Part of a small language model's weights: normalized queries and keys, 1589M tokens.
MLP neurons of a small language model. Each row is named by its layer, matrix (down: output weights) and neuron, and shows model dimensions 288-383. Each number is 200 + 40 x the weight over its row's rms, rounded and kept within 0 to 999. A neuron's up and down rows have the sign that makes its largest values positive.
A block is one neuron, or neurons of one layer that tend to fire together. After each block is what it responds to, as a language model described it from the Wikipedia text at the highest values.

L6.down205,203,191,197,204,141,101,102,257,164,190,181,203,204,187,180,228,242,228,203,259,224,231,289,178,188,174,173,211,249,254,194,179,180,253,221,153,232,261,158,207,172,156,212,229,225,224,159,259,224,210,199,213,239,202,220,146,142,192,207,166,166,135,186,290,182,157,284,164,144,239,221,272,154,235,220,233,248,262,149,162,191,202,178,249,198,213,235,210,220,202,230,110,164,165,211,181
L6.down391,234,146,227,137,281,174,154,143,219,250,152,238,223,174,187,249,147,263,204,200,172,240,257,202,206,225,181,212,215,153,209,216,138,163,228,190,163,185,207,248,241,195,237,215,204,221,221,169,205,208,211,314,201,216,213,165,152,173,186,226,174,228,196,187,249,200,187,191,154,211,265,155,254,193,203,165,183,169,158,151,140,171,139,193,226,230,148,200,272,101,205,129,254,184,250,155
L6.down726,243,202,192,256,122,179,138,182,218,161,211,178,238,153,185,250,231,203,191,93,200,183,201,179,105,228,240,156,321,136,254,143,232,281,177,205,239,278,180,198,190,275,193,270,171,219,186,216,135,185,212,193,216,187,163,203,122,216,172,164,192,145,208,190,249,136,200,219,222,231,191,249,222,165,300,223,172,175,172,246,236,170,223,307,254,293,212,237,199,202,200,139,213,246,217,183
L6.down820,192,189,247,220,189,189,205,185,249,209,247,232,240,131,167,236,167,222,252,290,192,158,233,203,161,188,235,202,208,163,271,199,188,177,160,118,200,240,287,262,186,200,182,223,188,153,254,132,137,224,279,246,247,163,207,222,183,248,173,203,172,150,235,180,173,165,230,101,193,199,178,197,225,142,180,140,185,358,238,232,185,219,207,209,187,195,144,202,207,229,230,190,187,172,196,170
L6.down852,221,121,150,323,135,183,231,266,219,151,235,126,220,192,211,158,217,170,166,210,227,183,203,185,171,203,270,214,247,132,173,176,189,201,264,197,194,133,227,210,194,247,187,252,231,176,147,177,238,201,149,161,200,156,191,113,169,214,248,205,194,302,181,199,176,324,198,163,144,175,179,209,177,210,146,263,188,157,147,194,253,153,223,216,151,192,228,220,232,219,171,210,200,207,187,175
L6.down880,186,148,205,191,269,153,182,140,222,197,91,275,244,183,255,196,260,199,160,160,203,222,157,203,103,240,209,163,263,285,215,185,220,158,193,192,183,258,243,214,178,166,91,208,178,206,178,181,218,184,173,230,247,220,236,190,228,193,207,163,221,252,201,230,228,154,180,211,89,227,92,235,229,264,218,241,186,139,200,197,123,153,166,225,137,198,142,165,195,158,258,181,199,213,208,247
L6.down941,185,216,188,131,210,241,190,218,164,253,233,174,199,118,173,144,291,177,165,228,224,253,250,245,238,157,146,213,262,260,164,186,141,217,214,153,214,172,197,171,192,205,159,160,182,234,224,195,276,206,203,227,249,213,198,176,219,132,200,209,157,135,257,124,195,189,250,170,119,216,301,98,232,202,236,162,183,185,259,181,232,183,161,200,207,191,207,175,182,181,263,180,200,175,223,172
L6.down1035,192,185,255,215,254,204,264,227,158,175,174,201,210,189,172,189,158,140,197,202,238,184,232,248,256,260,181,240,214,260,154,257,234,171,208,185,202,218,212,208,211,137,230,260,241,240,213,201,202,274,193,266,220,227,223,254,244,226,242,252,143,280,158,216,177,237,179,136,233,212,168,200,215,177,215,165,199,163,222,233,140,215,183,213,198,278,262,188,204,203,234,159,117,166,191,191
L6.down1391,246,84,200,203,265,201,180,235,170,232,176,210,168,180,281,230,91,220,162,247,191,192,167,210,164,199,257,228,227,266,195,175,162,147,240,92,172,236,184,193,246,193,164,180,158,208,221,260,183,136,190,243,221,201,206,166,194,137,193,129,288,196,212,180,269,243,206,218,138,202,209,238,199,248,179,275,182,162,253,221,201,178,181,167,159,195,193,222,156,230,213,160,261,243,148,187
L6.down1601,162,110,179,161,185,206,167,218,242,236,188,266,208,248,200,202,235,203,173,162,114,196,303,199,242,190,205,176,144,256,211,234,167,243,297,201,179,232,256,213,174,232,165,218,251,201,203,207,125,226,216,211,214,104,95,236,192,204,247,171,135,150,253,204,246,126,154,161,277,147,154,231,167,209,254,190,194,246,236,144,197,148,163,139,169,243,152,175,235,195,137,235,154,155,156,203
L6.down2227,202,218,183,263,180,224,140,248,182,181,249,236,165,194,266,224,217,179,230,216,215,217,195,232,137,144,262,246,162,198,228,95,140,231,204,181,231,214,186,153,185,193,169,158,113,285,157,169,162,205,227,224,171,204,190,173,221,213,186,207,250,149,130,191,183,176,208,158,204,227,255,205,176,214,197,185,169,206,221,194,205,181,181,179,204,185,262,187,225,209,133,229,179,125,263,293
L6.down2315,164,159,230,104,189,227,275,244,244,225,193,177,224,162,264,229,310,225,229,103,284,170,223,239,208,228,209,196,163,145,217,192,158,231,205,202,209,207,116,208,231,270,259,166,221,177,231,246,138,240,198,196,221,252,168,201,155,237,186,210,234,186,146,203,162,230,169,219,231,142,198,158,213,122,177,92,232,220,302,184,184,145,198,156,200,158,188,160,136,190,159,143,183,195,188,223
L6.down2568,201,118,192,191,200,196,268,150,194,206,231,200,230,165,236,239,208,214,228,193,171,219,202,267,139,198,235,200,151,198,176,201,171,257,297,251,187,241,201,187,205,143,222,182,149,156,216,173,207,182,239,274,177,205,152,199,207,210,173,225,127,246,231,218,176,237,208,198,163,138,278,175,245,224,209,253,149,191,227,263,197,166,248,239,235,180,245,219,207,163,235,187,196,252,156,167
L6.down2646,175,136,181,204,275,190,231,181,175,199,177,269,202,148,272,167,208,212,227,185,236,202,180,263,104,231,214,147,189,245,176,171,102,245,162,159,201,270,193,143,306,151,239,208,261,206,216,292,204,173,233,215,200,245,278,221,184,170,222,250,177,163,189,181,219,160,193,189,169,215,255,148,200,218,225,183,175,176,171,163,233,178,211,237,156,215,111,131,216,221,199,109,162,221,176,230
L6.down2668,173,172,158,205,192,200,205,186,185,167,218,293,175,157,207,144,225,139,208,161,227,281,167,112,285,170,265,236,153,160,221,202,177,242,190,181,191,189,195,227,211,172,214,194,197,194,188,264,189,215,242,163,221,238,236,187,199,199,223,217,150,129,202,210,226,192,259,198,238,233,183,186,191,264,207,146,153,173,151,163,171,189,195,121,168,175,202,195,175,147,244,174,204,124,229,168
L6.down3065,267,202,167,164,142,266,165,177,271,243,203,177,201,182,221,197,206,224,195,197,215,183,198,151,248,129,172,273,177,247,226,230,230,199,218,245,217,194,256,185,255,282,224,109,145,173,197,199,260,207,163,218,199,221,163,174,232,235,196,225,207,180,135,208,199,206,247,187,174,189,230,222,185,233,236,172,210,224,230,187,194,220,160,215,235,222,246,165,204,190,255,157,235,143,177,209
Responds to: Biomedical context tokens

L3.down397,118,151,222,245,271,377,278,219,154,178,190,195,153,198,180,237,212,177,155,251,125,236,200,183,114,258,186,220,195,177,270,156,244,282,158,203,180,209,208,171,237,149,177,273,171,166,190,115,198,290,144,196,219,206,244,211,235,170,161,238,215,190,172,142,147,198,122,242,271,192,175,183,218,192,292,159,100,229,264,154,145,159,199,135,232,183,209,135,253,228,282,206,214,188,181,168
L3.down541,280,174,129,204,261,205,200,218,242,217,196,180,223,179,193,164,198,217,219,184,146,206,247,151,166,172,146,202,215,216,187,171,305,204,178,174,242,221,161,207,193,160,146,136,209,186,198,154,165,229,197,174,173,129,175,285,221,152,165,228,201,303,238,144,275,179,208,245,231,254,196,134,292,199,206,206,227,178,234,245,243,131,224,230,216,199,205,169,189,137,206,254,158,167,185,153
L3.down1901,157,264,233,213,213,239,203,288,212,168,168,205,241,190,187,114,162,164,165,281,154,146,206,263,244,211,213,210,188,164,231,117,219,210,193,143,246,249,157,233,192,144,205,155,188,168,195,115,259,181,179,263,156,142,252,180,200,141,219,214,190,251,208,179,243,170,244,271,176,229,149,132,174,194,166,207,241,175,218,237,212,146,217,227,240,233,307,124,201,158,234,133,244,170,128,160
L3.down2749,177,132,184,148,265,197,150,173,224,230,236,186,201,174,238,221,126,267,188,207,210,184,147,239,174,176,269,230,206,209,200,255,146,245,188,137,154,157,218,156,129,173,224,259,198,136,129,144,207,235,187,212,169,173,219,200,225,170,188,224,136,155,160,116,177,169,215,292,241,222,140,130,195,184,295,156,174,226,215,235,179,216,142,276,228,242,211,150,163,200,149,109,172,223,236,185
Responds to: Ordinal and superlative words

L2.down676,201,219,154,204,188,209,242,167,166,190,221,215,218,200,146,178,169,181,226,186,173,178,189,196,164,134,156,276,141,208,181,189,149,174,215,137,294,239,144,249,194,193,166,265,205,246,190,247,247,234,254,209,234,148,217,191,224,155,222,205,166,227,185,222,162,232,172,189,154,176,225,219,212,100,236,247,205,150,190,136,211,175,199,196,224,246,205,200,216,217,185,216,248,157,138,168
Responds to: Adjective-ending word pieces

L6.down55,178,244,194,314,255,247,213,259,211,197,226,211,307,199,195,195,219,183,215,211,214,169,204,186,257,181,178,219,251,212,140,185,228,107,200,216,184,213,178,218,217,174,259,229,167,259,172,145,186,240,187,210,165,126,137,197,187,178,157,183,148,233,156,145,180,145,182,184,284,220,205,236,234,263,209,184,111,197,175,173,248,235,114,189,159,231,161,201,270,195,204,266,177,124,205,115
L6.down98,189,213,153,151,277,140,229,204,225,261,191,179,311,207,224,192,165,150,236,256,235,204,231,133,126,183,212,214,173,208,222,142,262,154,257,178,194,222,142,219,237,289,267,256,90,186,221,104,191,218,184,125,170,201,146,147,130,168,223,275,199,186,157,214,197,196,252,224,232,141,182,252,190,229,202,218,169,127,230,233,182,251,216,225,206,196,154,185,129,253,185,167,144,166,205,202
L6.down190,214,179,259,248,134,177,220,250,210,157,181,167,231,173,154,209,181,165,228,180,198,183,226,215,163,199,241,223,216,269,157,236,248,183,201,142,218,216,165,194,104,167,180,214,133,260,193,167,221,232,234,233,264,193,195,239,199,206,201,222,165,207,129,200,241,247,168,220,168,261,167,217,225,153,252,217,180,237,194,256,113,200,136,200,230,195,171,238,235,254,212,225,134,205,157,213
L6.down262,196,153,244,215,153,205,224,195,179,205,163,210,200,194,266,249,235,278,137,235,236,169,169,247,121,175,217,182,249,168,258,262,166,236,168,198,171,168,206,119,201,140,240,199,151,167,237,227,252,194,188,225,120,149,176,185,214,185,226,264,133,214,293,214,181,247,103,148,227,141,219,158,171,179,271,237,152,196,242,158,117,288,168,214,225,155,213,204,305,127,133,185,241,201,181,171
L6.down357,145,171,208,220,188,186,143,223,215,153,145,172,241,181,205,177,155,165,247,284,160,190,222,277,209,220,174,176,230,156,309,218,206,208,184,214,204,156,165,162,118,222,298,199,155,269,241,196,179,212,183,181,296,206,150,194,169,205,141,181,169,201,261,148,217,189,193,171,203,212,198,168,135,232,251,178,218,178,146,183,174,189,217,282,231,202,229,252,176,252,227,243,186,162,229,211
L6.down492,164,154,190,251,224,182,158,237,140,263,203,298,231,242,247,239,134,222,184,156,168,217,136,195,231,176,154,209,205,293,219,163,229,190,200,243,210,139,181,258,224,122,207,147,250,243,199,208,149,170,210,156,103,256,176,268,188,109,227,192,228,286,145,169,176,185,246,230,213,184,176,131,216,166,197,196,166,228,128,251,160,129,201,355,249,252,181,169,256,203,186,227,199,208,217,201
L6.down1133,197,234,199,242,175,241,127,211,161,187,161,167,219,89,190,162,193,158,249,175,200,192,145,240,234,235,182,252,213,189,230,169,201,186,223,236,238,183,91,230,260,204,240,210,184,227,163,194,161,200,145,155,194,201,267,234,191,220,172,167,270,194,168,143,238,155,251,119,212,152,191,231,193,144,171,208,127,252,146,212,144,144,182,195,219,166,176,168,193,183,219,132,130,197,195,177
L6.down1359,219,187,172,254,218,183,220,200,172,122,252,209,223,148,144,138,178,151,258,209,187,197,190,131,185,269,240,141,237,146,139,240,237,162,215,214,237,225,135,191,176,180,232,214,182,231,198,187,227,229,174,225,118,195,183,248,155,179,162,184,161,210,245,203,230,146,206,191,183,226,250,133,180,232,302,158,236,210,154,161,141,282,219,242,181,214,251,198,202,117,173,275,208,239,208,144
L6.down1369,143,158,185,144,224,252,228,115,206,200,158,200,216,188,161,154,201,197,225,221,145,131,200,280,201,121,170,148,180,191,192,229,214,171,225,238,195,159,189,148,214,212,205,180,227,196,246,152,217,194,211,145,266,221,225,244,167,149,168,207,196,145,195,196,170,191,218,157,193,222,178,211,143,177,149,264,213,216,192,218,146,164,221,208,151,171,307,112,206,212,156,240,161,233,169,225
L6.down1437,274,112,210,245,185,278,176,218,139,224,170,186,164,251,193,169,220,191,140,172,172,227,136,232,150,294,205,155,257,216,144,185,203,164,195,285,181,254,239,180,224,187,143,266,139,136,232,252,252,193,190,232,210,224,230,206,235,217,214,203,286,230,184,154,192,196,199,281,198,197,170,287,193,207,131,244,149,179,238,216,210,240,145,244,216,219,196,236,250,220,225,245,228,125,224,149
L6.down1553,159,143,221,250,171,196,155,205,135,143,225,159,244,242,199,248,187,204,194,180,211,188,199,225,167,180,203,223,191,245,172,317,213,169,147,172,137,220,235,220,102,210,194,140,265,216,215,267,174,203,233,204,208,234,252,162,157,166,142,173,205,210,216,216,162,217,174,263,238,186,238,197,161,205,189,245,151,164,225,197,175,153,206,249,143,210,213,141,225,192,185,174,196,210,244,105
L6.down1900,212,181,224,231,234,229,217,245,127,146,179,213,232,201,208,217,202,229,271,213,137,206,150,202,155,218,173,191,155,239,210,230,209,246,209,194,158,146,200,129,231,151,240,266,227,249,235,225,232,227,199,239,153,193,283,228,271,235,216,170,247,244,189,134,203,228,193,183,171,200,153,191,182,173,232,173,254,157,127,145,180,241,219,243,163,245,224,137,201,101,119,133,242,251,182,188
L6.down2107,160,279,216,237,299,169,234,230,212,201,156,203,259,239,245,285,120,154,163,186,209,208,161,222,189,216,208,152,174,208,238,212,170,175,144,160,263,176,233,242,192,164,234,257,203,201,215,113,197,288,183,173,186,144,144,224,180,147,201,202,218,229,257,151,237,193,178,225,193,200,159,274,184,244,237,267,185,161,210,157,168,218,176,249,191,208,153,167,180,224,225,190,242,246,172,180
L6.down2466,235,184,197,189,224,163,212,208,194,213,173,234,209,270,216,240,115,183,264,267,192,202,229,181,193,231,231,243,163,119,227,190,143,247,217,172,140,162,197,152,170,82,189,195,266,217,196,252,207,149,130,126,143,252,160,213,246,237,146,233,234,180,208,200,189,218,156,227,238,202,205,223,129,213,201,172,154,219,160,213,199,301,139,154,169,147,250,153,151,200,206,203,127,167,270,231
L6.down2575,177,226,230,211,186,206,142,202,204,131,199,261,251,143,243,211,260,163,188,251,148,163,202,209,188,177,219,200,193,185,221,214,266,196,251,244,139,199,218,148,197,217,230,157,171,267,190,290,224,215,195,171,225,201,190,252,210,218,217,154,194,238,194,250,251,229,223,178,258,210,185,321,244,178,210,160,157,195,217,228,142,217,179,259,216,173,154,298,205,193,159,190,138,142,198,286
L6.down2840,187,93,219,211,270,195,109,208,215,204,200,169,276,130,177,236,159,141,195,150,248,199,164,164,251,263,185,184,247,264,227,162,196,228,200,173,245,197,200,166,168,193,274,209,195,181,155,213,140,239,253,271,188,222,128,226,200,194,192,240,210,252,237,145,179,217,242,180,214,234,214,206,212,246,227,249,223,266,171,219,193,188,136,241,207,295,190,216,209,173,176,259,126,216,108,207
Responds to: Superlative and ranking phrases

L2.down2412,200,246,154,241,274,246,224,229,197,180,184,211,269,148,254,212,193,204,164,175,193,170,157,236,167,202,245,216,291,234,256,234,199,148,131,117,276,202,237,221,161,190,205,269,204,225,196,196,228,238,166,222,286,283,240,246,278,227,147,196,195,146,244,179,190,292,189,197,264,206,279,193,138,248,221,235,158,204,191,197,219,141,160,142,235,285,211,170,173,196,214,184,201,249,228,244
Responds to: Semicolon list separators

L3.down1417,198,143,199,178,207,187,174,193,158,225,143,204,145,181,130,222,185,236,188,271,235,204,269,185,180,236,196,179,252,255,243,182,118,181,165,144,217,260,212,159,271,161,242,249,249,189,247,234,185,175,225,236,192,201,212,246,194,231,180,253,272,174,198,194,232,219,152,174,210,221,204,255,182,248,176,244,201,254,212,217,256,239,292,283,132,228,207,161,265,192,194,240,183,278,163,188
L3.down1860,224,139,183,166,185,202,174,183,144,198,168,196,217,208,221,241,166,217,174,329,190,293,222,162,211,219,243,262,179,168,165,187,223,178,161,184,207,182,242,200,236,167,155,187,154,143,237,240,188,167,249,185,241,167,267,216,217,204,170,220,235,142,125,174,170,185,222,217,221,166,243,176,239,259,218,293,200,225,150,302,194,241,151,144,148,147,205,264,196,204,174,152,225,189,146,162
L3.down1884,296,266,194,131,246,140,186,241,222,149,179,209,185,202,231,188,127,136,273,148,202,180,201,203,221,275,135,102,248,158,224,162,192,176,173,142,223,150,204,154,168,214,217,144,177,171,217,144,160,195,182,184,257,167,179,154,156,243,229,141,184,221,195,218,265,216,268,234,132,220,222,209,234,153,227,188,150,177,317,220,188,241,210,215,244,197,171,192,202,203,221,164,184,234,172,116
L3.down2080,175,158,213,156,236,180,186,208,147,180,184,209,162,186,161,133,225,228,156,263,167,215,177,237,195,209,172,161,209,232,210,158,157,222,166,222,216,197,202,203,199,164,158,181,242,218,213,259,214,178,229,228,263,209,193,194,237,250,148,198,180,161,187,184,251,184,99,200,182,223,167,186,216,199,271,194,238,230,172,159,176,195,170,226,200,242,163,147,217,241,259,185,152,209,242,181
Responds to: Technical lists and terms